{"n_layer": 12, "d_model": 224, "n_head": 7, "n_kv_head": 7, "head_dim": 32, "d_mlp": 576, "vocab_size": 2048, "activation": "swiglu", "norm": "rmsnorm", "norm_place": "pre", "norm_eps": 1e-05, "positions": "rope", "rope_base": 10000.0, "rope_fraction": 0.25, "qk_norm": false, "attn_scale": 0.177, "bias": "none", "tie_embeddings": false, "parallel_block": false, "extras": ["capped logits"], "init": "trunc", "init_std_qkv": 0.0451, "init_std_o": 0.0, "init_std_up": 0.0451, "init_std_down": 0.0, "optimizer": "adam_variant", "lr": 0.00142, "lr_mult_qkv": 0.7, "beta1": 0.95, "beta2": 0.99, "lr_head": 0.00578, "grad_clip": 1.0, "warmup_steps": 314, "schedule": "wsd", "decay_fraction": 0.608, "decay_shape": "linear", "final_lr_fraction": 0.1, "batch_tokens": 32768, "seq_len": 1024, "doc_mask": true, "train_tokens": 251600000, "steps": 7679, "dataset": "wikipedia_en"}
MLP neurons of a small language model. Each row is named by its layer, matrix (gate and up: input weights) and neuron, and shows model dimensions 64-191. Each number is 128 + 24 x the weight over its row's rms, rounded and kept within 0 to 255. A neuron's up and down rows have the sign that makes its largest values positive.
After each neuron's rows, "fires on" lists the tokens most often at its 100 highest values on Wikipedia text that the model never trained on. A number after a token or word is its count.

L6.gate515 [170  49 112 122  96 137 118 127 135 132 141 141 119 151  79 146 133 129  89 133 153 150 157 127 188 111  90 135 135 169 121 114 111 126 138 125 128 131 106 106 143 140 127 129 119 118 159 151 170 117 123  84 125 147 134 132 161 123 165  94 143 147 151 149 183 186 157  99 145 154 122 121 131 141 141  93 100  96 171 112 116 140 106 123  86 131  61  95 143 134 162  74  93  69 137 122 124 139 152 128 130 123 101 166 123 128 166  96 112 147 126 142 142 119 121 118 111 109 143 107 137  98 119 110 157 139 151  87]
L6.up515 [127 124 132  86  87 116 113 117 119 153 171 120 119 125 136 122 102 165 118 165  71 145 131 127 151 127 155 131 152  96 112 135 151 120 121 116 164 118 152 129 138 155 131  91 130 150 100 156 109 102 137 148 122 105 130 118  94 124 154 137 121 144 136 155  99 144 133  46 145 117 103 122 132 156 122 144 121 150 148 141  92  94  97 133 129 137  90 115 146 160 190 102 113 111 125 144 174 132 180 144 118 114 146 176 157 111 130 113  95 143 119 115 164 105 103 151 125 120 143 113 155 122 113 108 155 108 150 110]
fires on: "or" 37, "ance" 29, "way" 10, "s" 10, "ine" 7

L3.gate117 [125 142 139 116 122 108  95 153 107 141  99 170 120 130 136 129  90 136 152 146 151 127 106 190  87 118  84 125 107 102 114 148 137 156  57 147 154 103 127 133 107 139 132 120 141 105 186 156 122 132 140  96 121 156 129  82 142 148 114 112 138 106 107 105 154  74 119 123 145 138 159 133 130  76 153 134 163 113 157 125 131 108 126 129 131 144 149  98 106  88 131 140 160 121 135 115 123 142  98 130 103 153 127 125 139 172  96 131 135 179 169 128 154 158 126 107 143 133 114  94 106 145 133 134  92  91 119 142]
L3.up117 [168 128 133 154 150 109 128 133 117 160  59 118 130 130 109 111 114 145 119 121 125 123 166 117 136 157 134  95 107  98 142 153 178 165 112 134 162 146 146 174 149 159 138 137 162 138 127 115 138 115  94 160 131 145 170 183 107 123 132 116 126 138 115 133 145  69 154 132 170 115  88 138 112 141 122  89 143 112 112 146 140 154 129 117 162 142 118 160 126 145 117 145 146 152 151 152 165  97 176 131 125 134 139 119  97 113 107 121 187 139 107 149 161 116 127 139 143 144 138 136 102 107 135 165 125 104 106  83]
fires on: "gi" 15, "ard" 10, "d" 10, "el" 9, "z" 8, "al" 6

L7.gate143 [136  86 142 119 125 132 124 123 113 122 166 135 133 173 150 105  93 155 105 121 175 115 116 131 138  99 183 149 156 162 108 138  95 110 104 142 140 129  78 108 138  71 148 166 146 105 134 132 143 135 142 113 116 114 141 122 146 137 133 169 106 134 111 130 159 146 116 109 103 136 176  97 112  99 136 124 104 119 182 131  64 103 129 162 132 145 110  96 136  99 100  99 139 131  64 126 164 124 163 136 103 130  98 128 169 108 153 112 121 110 106 103 143 141 120 131 135  97 122 106 151 128 127 104 136 105 180 128]
L7.up143 [109 111 102  99 102 163  76 152 148 128 157 128 113 162 138 110 117 105 107  92 116 148 118 149 145 131 130 156 156 108 101 151 115 108 174 138 144 136 109 121 141 122 114 117  80 127 156 148 145 112 137 138 140 122 104 133  84 134  86 151 123  88 144 160 148 115 125 121 141 117 121 157 121 116 102 158 154 106 124 127 131 110  82 145 131 142 126 119  75 180 154 141 106 100 111 106 135  95  92 131 101 139 155 102  92 117 157  74 119 161  88 114 129 135 121 181 126 159 144 122 139 105 118 104 138 128 141  78]
fires on: "y" 26, "k" 23, "al" 14, "ed" 6, "es" 5

L5.gate236 [158 127 114 132 141 162 101 109 147  86 126 131 132 132 129 110 132 164 136 103 129 144 139 118  86 119 134 147 115 121 113 107 134 105 146 191  86 119 114 124 166 116 147  93 121 118 139 102 157 157 144 140 116 116 104 163 164 142 168 172 111 151 128  97  93 146 103 118 125 174 129  88 105  93 126 114  78 125 118 130 136 110 117 179 132 126  78 134 155 134 113  91 108  77 108  82 125  89 126 149 132 154  82  95 118 135 130 113 113 110 110 127 123  88 173 105 105 103 127 102 116 110  91 135 102 103 120 157]
L5.up236 [127 152  75 138 102 138 115 127 137 111 109 121 160 183 168 102  74 132 133 126 138 131 114 135 135  95 121 114 127 115 138 150 175 121  83 179 126 131 205 136 128 137  95 111 121 117 162  88 138 123 122 109 150 103 127 148 102 106 118 168 158 112 146 144 148 103 127 131 145 147 115 163 112 143 118 114  99  47 120 141  99 143 137 134 123 163  94 168 158 145 107 130 148 102 151 139 128 122 132 136 152 118 157 151 124 125 124 138 143 140 108 134 109 124 152 135 121 131 111  64 130 117 116 130  95 112 115 121]
fires on: "k" 29, "al" 18, "ing" 16, "ion" 8, "ak" 6, "ro" 5

L5.gate526 [135 136 130 154 180 134 139 128 113 134 127 118 143 104 172 126 126  95 138 119 122 112  98 166 121 104  91 108 118 114 125  92  94 110 136 131 120 158 174 131 123  93 110 135 124 116 122  89 152 158 129 145  65 121 132 146 146 145 166 121 156 168 116 113 122 121  91 132 104 153 148 111  89 123 104 138 112  93 142 113 125 153 114 116 165 140 147 120 141 104 172 111 117  60 158 105 188 136 107 178 104 112 161  85  87 147 109 109 105 162  71 129 142 104  93 130 102 116 119 136 119 103  93 135 134 101 111 122]
L5.up526 [106 114 113 123 179 100 125 112 118 159 140  82 112 114 152 153  84  84  84 133 140 114 123 160  99 166 129 134 109 120 138 102  97 137 114 119 146 164 133 107 105 111 100 156 144 108 133 120 123 138 147 167 113 131 134 116 110 123 113 171 135 118 124 149 146 115 137 153 113 162 179 115 142 131  83 133 100 133 149 139  72 164 124 157 122 116 141 132 154 127 157  95 150 125 178 133 157 116  92 149 124 122 113 118  92 160 127 132 113 141 103 113 148 147  94 148 116 117 121 137 102 152 110 142 139 190 138 171]
fires on: "k" 17, "y" 16, "al" 13, "ra" 10, "amp" 9, "op" 8

L7.gate311 [126 112 104  98 160 157  85  93 159 146 164 121 140 162 170 118 165 113 113 109 150 132 102 139  98 120 114 110 106 119  88 120  86 100 121 130 134 140 161 127 105 112 165 134 114 126 153 128 116 148 138 157 112 112 149 138 136 150  79 138 131 133 102 120 181  66 167 146 141 110 117 118 114 104 126 103 169 130  87 119 151 105 162 138 134 114 116 108 107 136 147 115 145 138 145 121 129 109 136 167 179 114 130 154 181 154 108  87 144 143 135 116 161 115  88 110 133 115  86 125 143 144 136 137 155 140 113 133]
L7.up311 [128 150 138 131 110 128 140 145 119 152 114 141 129 100 131  82  75 110 139 128 166 142 128 145 128 164 147 108 106 115 108 115 161 132 102 153 108 118 125 162 154 157 106 140  90 159 116 143 124 128 133 168 135 124 118 111 110 137 128 192 139 126 113 124 148  94 165 167 166 146 139 105 152 136 109 141 123 134 105 109 169 165 123 113 130  82 132 110  88 120 156 137 126  90 178 124 149 138 157 169 156 123 137 127 103 189  94 128 126 156 111 134 112 110 109 178 108 132 118 120 138 155 137  97  98 119  82 116]
fires on: "all" 21, "am" 11, "a" 10, "ham" 10, "el" 8, "al" 5

L3.gate563 [114 159 146 110 107 167 159 140 138 131 135 126 142 143 145 119 129 158 111 119 142 140 142 150 167 116 118 135 138 125 134 127 155  75 125 100 163 146 146 159 122 106 197 139  93 144 116 146 143 105  86 106 167 123 132  95 145 119  45 109 151 117 103 123 134 127 105 130 108 113 125 148 123 102 103 116 155 101 104 153 135 192 136 149 102 143 183  98 103 128 104 131 114 152  97 115 142  72 137 113  98 124 110 163 103 184 124 121 140 166 152 104 102 119 132 143 105 133 182 117 153 134 140 145 122 151 132 127]
L3.up563 [153 102 127 117 151 152 111 137 117 154 143 147 132 180 153 114 108 113 109 127 125 119 169 120 137 129 115 106  95 108 103 123 153 104 130 119 179 182 120 141 113 129 124 110 107 165 128 136 132 108 130 200 168 141 146 141 126 171 109 137 112  98 117 150 145  95 145 146 169 133 111 142 107 111  92  94 127  84 143 176 131 151 139 112 158 147 138 117 122 113 103 129 109 131 138 161 139 105 151 158 122 104 150 145 101 124 110 110 135 116 110 117 110 126 129 109 123 157 140 123 123 135  90  97 154 132 110 139]
fires on: "el" 39, "ry" 17, "al" 10, "am" 7, "ard" 5, "round" 5

L3.gate291 [161 142  97 180 153 128 115 110 128  87 142 126 163  90 145 141 106 100  94 160 127 185 110 122 126  86 166 153 108 130 137 121 128 163 135 138 104 133 118  55 135 161 103 136 166  96 135 100 127 132 101 148 130 127  99  76 108 109 125 128 114 100 118 102 167 142 130 131 111 133 126 127 139 136  90 119 137 121 168  88 101 116 166 132 125 110 137 122 123 139 132 138 132 145 144 117 112 135 108  96 104 119 128 112 104 169 156 175 143 107  98 105 119 101 126  87 139 143 133 155 109 150 106 107 111 125 132 165]
L3.up291 [125 143 135 133 122 123 134  74 134 119 104 130 125 150 113 128 103  98 153 130 124 145 152 118 172 128 158 154 132 115  75 104 158 176 111 126 143 107 139 104  69 104 163  99 145 125 151 151  69 112 107  90 120 117 138  82 161 147 164 139 112 128 125 148  94  97 152 108 113 131 139 144 174 104 138  95  77 120 130 118 170 154 139 100 129 139 117 143 127 102 134 152 148 108 153 127  63 121 126 114 160 148 121 159 129 134 153 155 145 138 154 151 116 152 165 118 122 145 157 134  84 117 100  75 113 124 119 167]
fires on: "ult" 19, "lo" 14, " Christ" 12, "et" 9, "lic" 8, "ic" 5

L6.gate83 [129 146 131 109 116  96 152 111 127 116 117 129 128  93 160 116 129 164 113 127  91 124 114  97 104 150 117 112 150  79 114 147 101  98  86 122 129 148  89 149  83  95 143 121 105 124 136 124 116 152  94  95  94 148 126  97 159 121 146 144 134 119 123 104 123 106 121 141 127 113 117 148 130 136 137 182 147  88 168 108 137 107 100  87 113 111  85 148 117 118 163 127 105  80 137 106 196  88 114 119 157 157 145 115 145 164 109 152 104 130  73 120 148 130 121  87 134 156 139 159 136 149 102 104 143 134 119 100]
L6.up83 [118 144 108  82 143 104 108 144  70 152 137 141 124  98 162 157 130 138 115 133 109 147 121 165  92 109 101 111 130 114 123 133 120  97 124  88 113 135 129 141 116 105 104 115 132 154 114 112 141 135 135 126 139  90  68  77 132 123 135 117 160 114 110 142  99  86 152 156 105 146 102  95 180 130 139 156 132  83 119 123 152 143 172 131 127 147 133 148 116 118  83 150 145 130 146 203 189 115 115 154 146 141 156 100 160  98  78 146 150 135 108 147 179 118 138 160 156 140 111 156 123 139 119 100 110 102 134 106]
fires on: "ach" 20, "gi" 11, "b" 10, "ri" 10, "serve" 6

L5.gate31 [116  87 103 130 137  86  90 135 100 155 124 123 163  81 125 132 118 160  85 108 150  86 137 130 143 120 124 122 149 121 147  63 121 118 109 121 100 130 146 127 164 109 123 142 107 100 121 164 112 177 137 123 145 123 124 135 156 124 171 164  99 144 126 109 124 112 137  69 136 142  87 192 139 145 145 124 115 142 155 142  94 132 103 146 124 140  84 101 156 102 139 162  86  85 142 134 169 142 130 171 131 154  95 101 161 135 118 125 115 146 141 123 155 117 112 125 136 130 140 131  80 122 110 176 154 171  92 130]
L5.up31 [124 155 120 117 104 127 101 126 149  92 153 128 135 118 137 130 131 141 145 132 129 142 126  85 109 112 138 151 148  94 141 104 153 128 105  83 132 123 179 140 141 157 103 139 124 170 120 168 120 147 138 134 138 123 110 117  39 110 108 120 141  99 109 166 109 140  89 118 137 158 134 171 126 160 118 166 127 156 145 145 123 107 136 126 142 106 148 120 138  90 122 115 129 167 126 163 151 136 111 157 154 125 109 153 175 108 126 133 145 125 107 103 141 134 138 115 155 141 164  76 126 156 141 122  69 158 162 177]
fires on: "out" 23, "pen" 9, "chi" 9, "or" 7, "way" 7

L3.gate48 [131 126 106  97 142 144 126 108 139 173 151 146 151 137 108 111 116 149 139 118 126  53 147  71 154 140 105 101 119  75 135 134 121 136 107 111 156 134 117 105 112 114  95  96  89 120 146 163 113 125 108 132 105 152 117 110 115  96 128 110 150 131 139 142 108 118 118 179 111 113 153 156 154 116  97 129 108  82 175 166 136  85 100 149 179  72 106 124 149 145 119 114  75 108 149 109 164 127 136 103 165 130 132 155 138 183  97 148 119 138 127 110 155 101 131 127 166 108 146 120 130 163 112 130  85  87 105 112]
L3.up48 [105 158 143  89 123 145 124 141 124  81 130 122 122  58  93 130 179 145 111 125 137 168 132 125 164 129 105 103 140 129 152  88 133 108 146 109 108 119 102 132 125 116 141 150 123 133 129 178 150 154 134 103 107 104 159 134 118 115 165  80 101  94 137  99  76 152 131 132 132 126 136 141 149 110  69 139 116 109 154 138 133 122  98 157 108 146 131 151 100 127 103 121 101 135 119 108 131 118 149 105 123 149 139 114 115 137 119 111 128 131 140 151 110  94 113 110 121 124 150 110 109 170  91 131 163 135 187 100]
fires on: "land" 23, "pt" 13, "man" 8, "serve" 6, "gi" 5

L7.gate177 [157  96 130 151 105 143 142 140 139 135 125 113 141 105 112 119 152 141  96 106 134 122 105 104 123 113 114 121 125 120 134  93  86 124 133 115 102 122 121 124 118 144 165  93 132 117 138 143 111 134  75 170 138 128 139  98 154 119 118 115 125 160 162 172 181  77 101 121 125 127 129 148 113 122 152 153 100 120 153 154  92 142 135  87 147  50  89 162 111 124 104 133 163 166 136 121 131 177 116 112 152 109 143 100 151 158  57  99  87 130 134 153 149 126 127  89 151 134 106 159 135 120 134 113  96 152 152 146]
L7.up177 [117 124 126 155 148 132 146  86 178 127 142 127 131 114  99 156 138 115 185 132 130 115 169 136 119 118 123 163 174  93 179 131 121 146 147 119 153 103 102 106 127 133  77 137 132  74 111 171 146 136 103 120 124 151 141 154 107  63 141 110 123 117 175 101 132 108  99 114 172 118 118 120 114 121 105 151 139 154 129 128 110 119  97 148 157 105 166 176 121 125 162 150 114 137 159 122 193 157 136 158 127 144 119 134 139 176 134 140 113  61  69 104 118  99 103  98 136 137 148 138  92 133 121 125 107 162 129 110]
fires on: "vi" 13, " were" 10, " continu" 10, " tri" 8, "tri" 7, " no" 5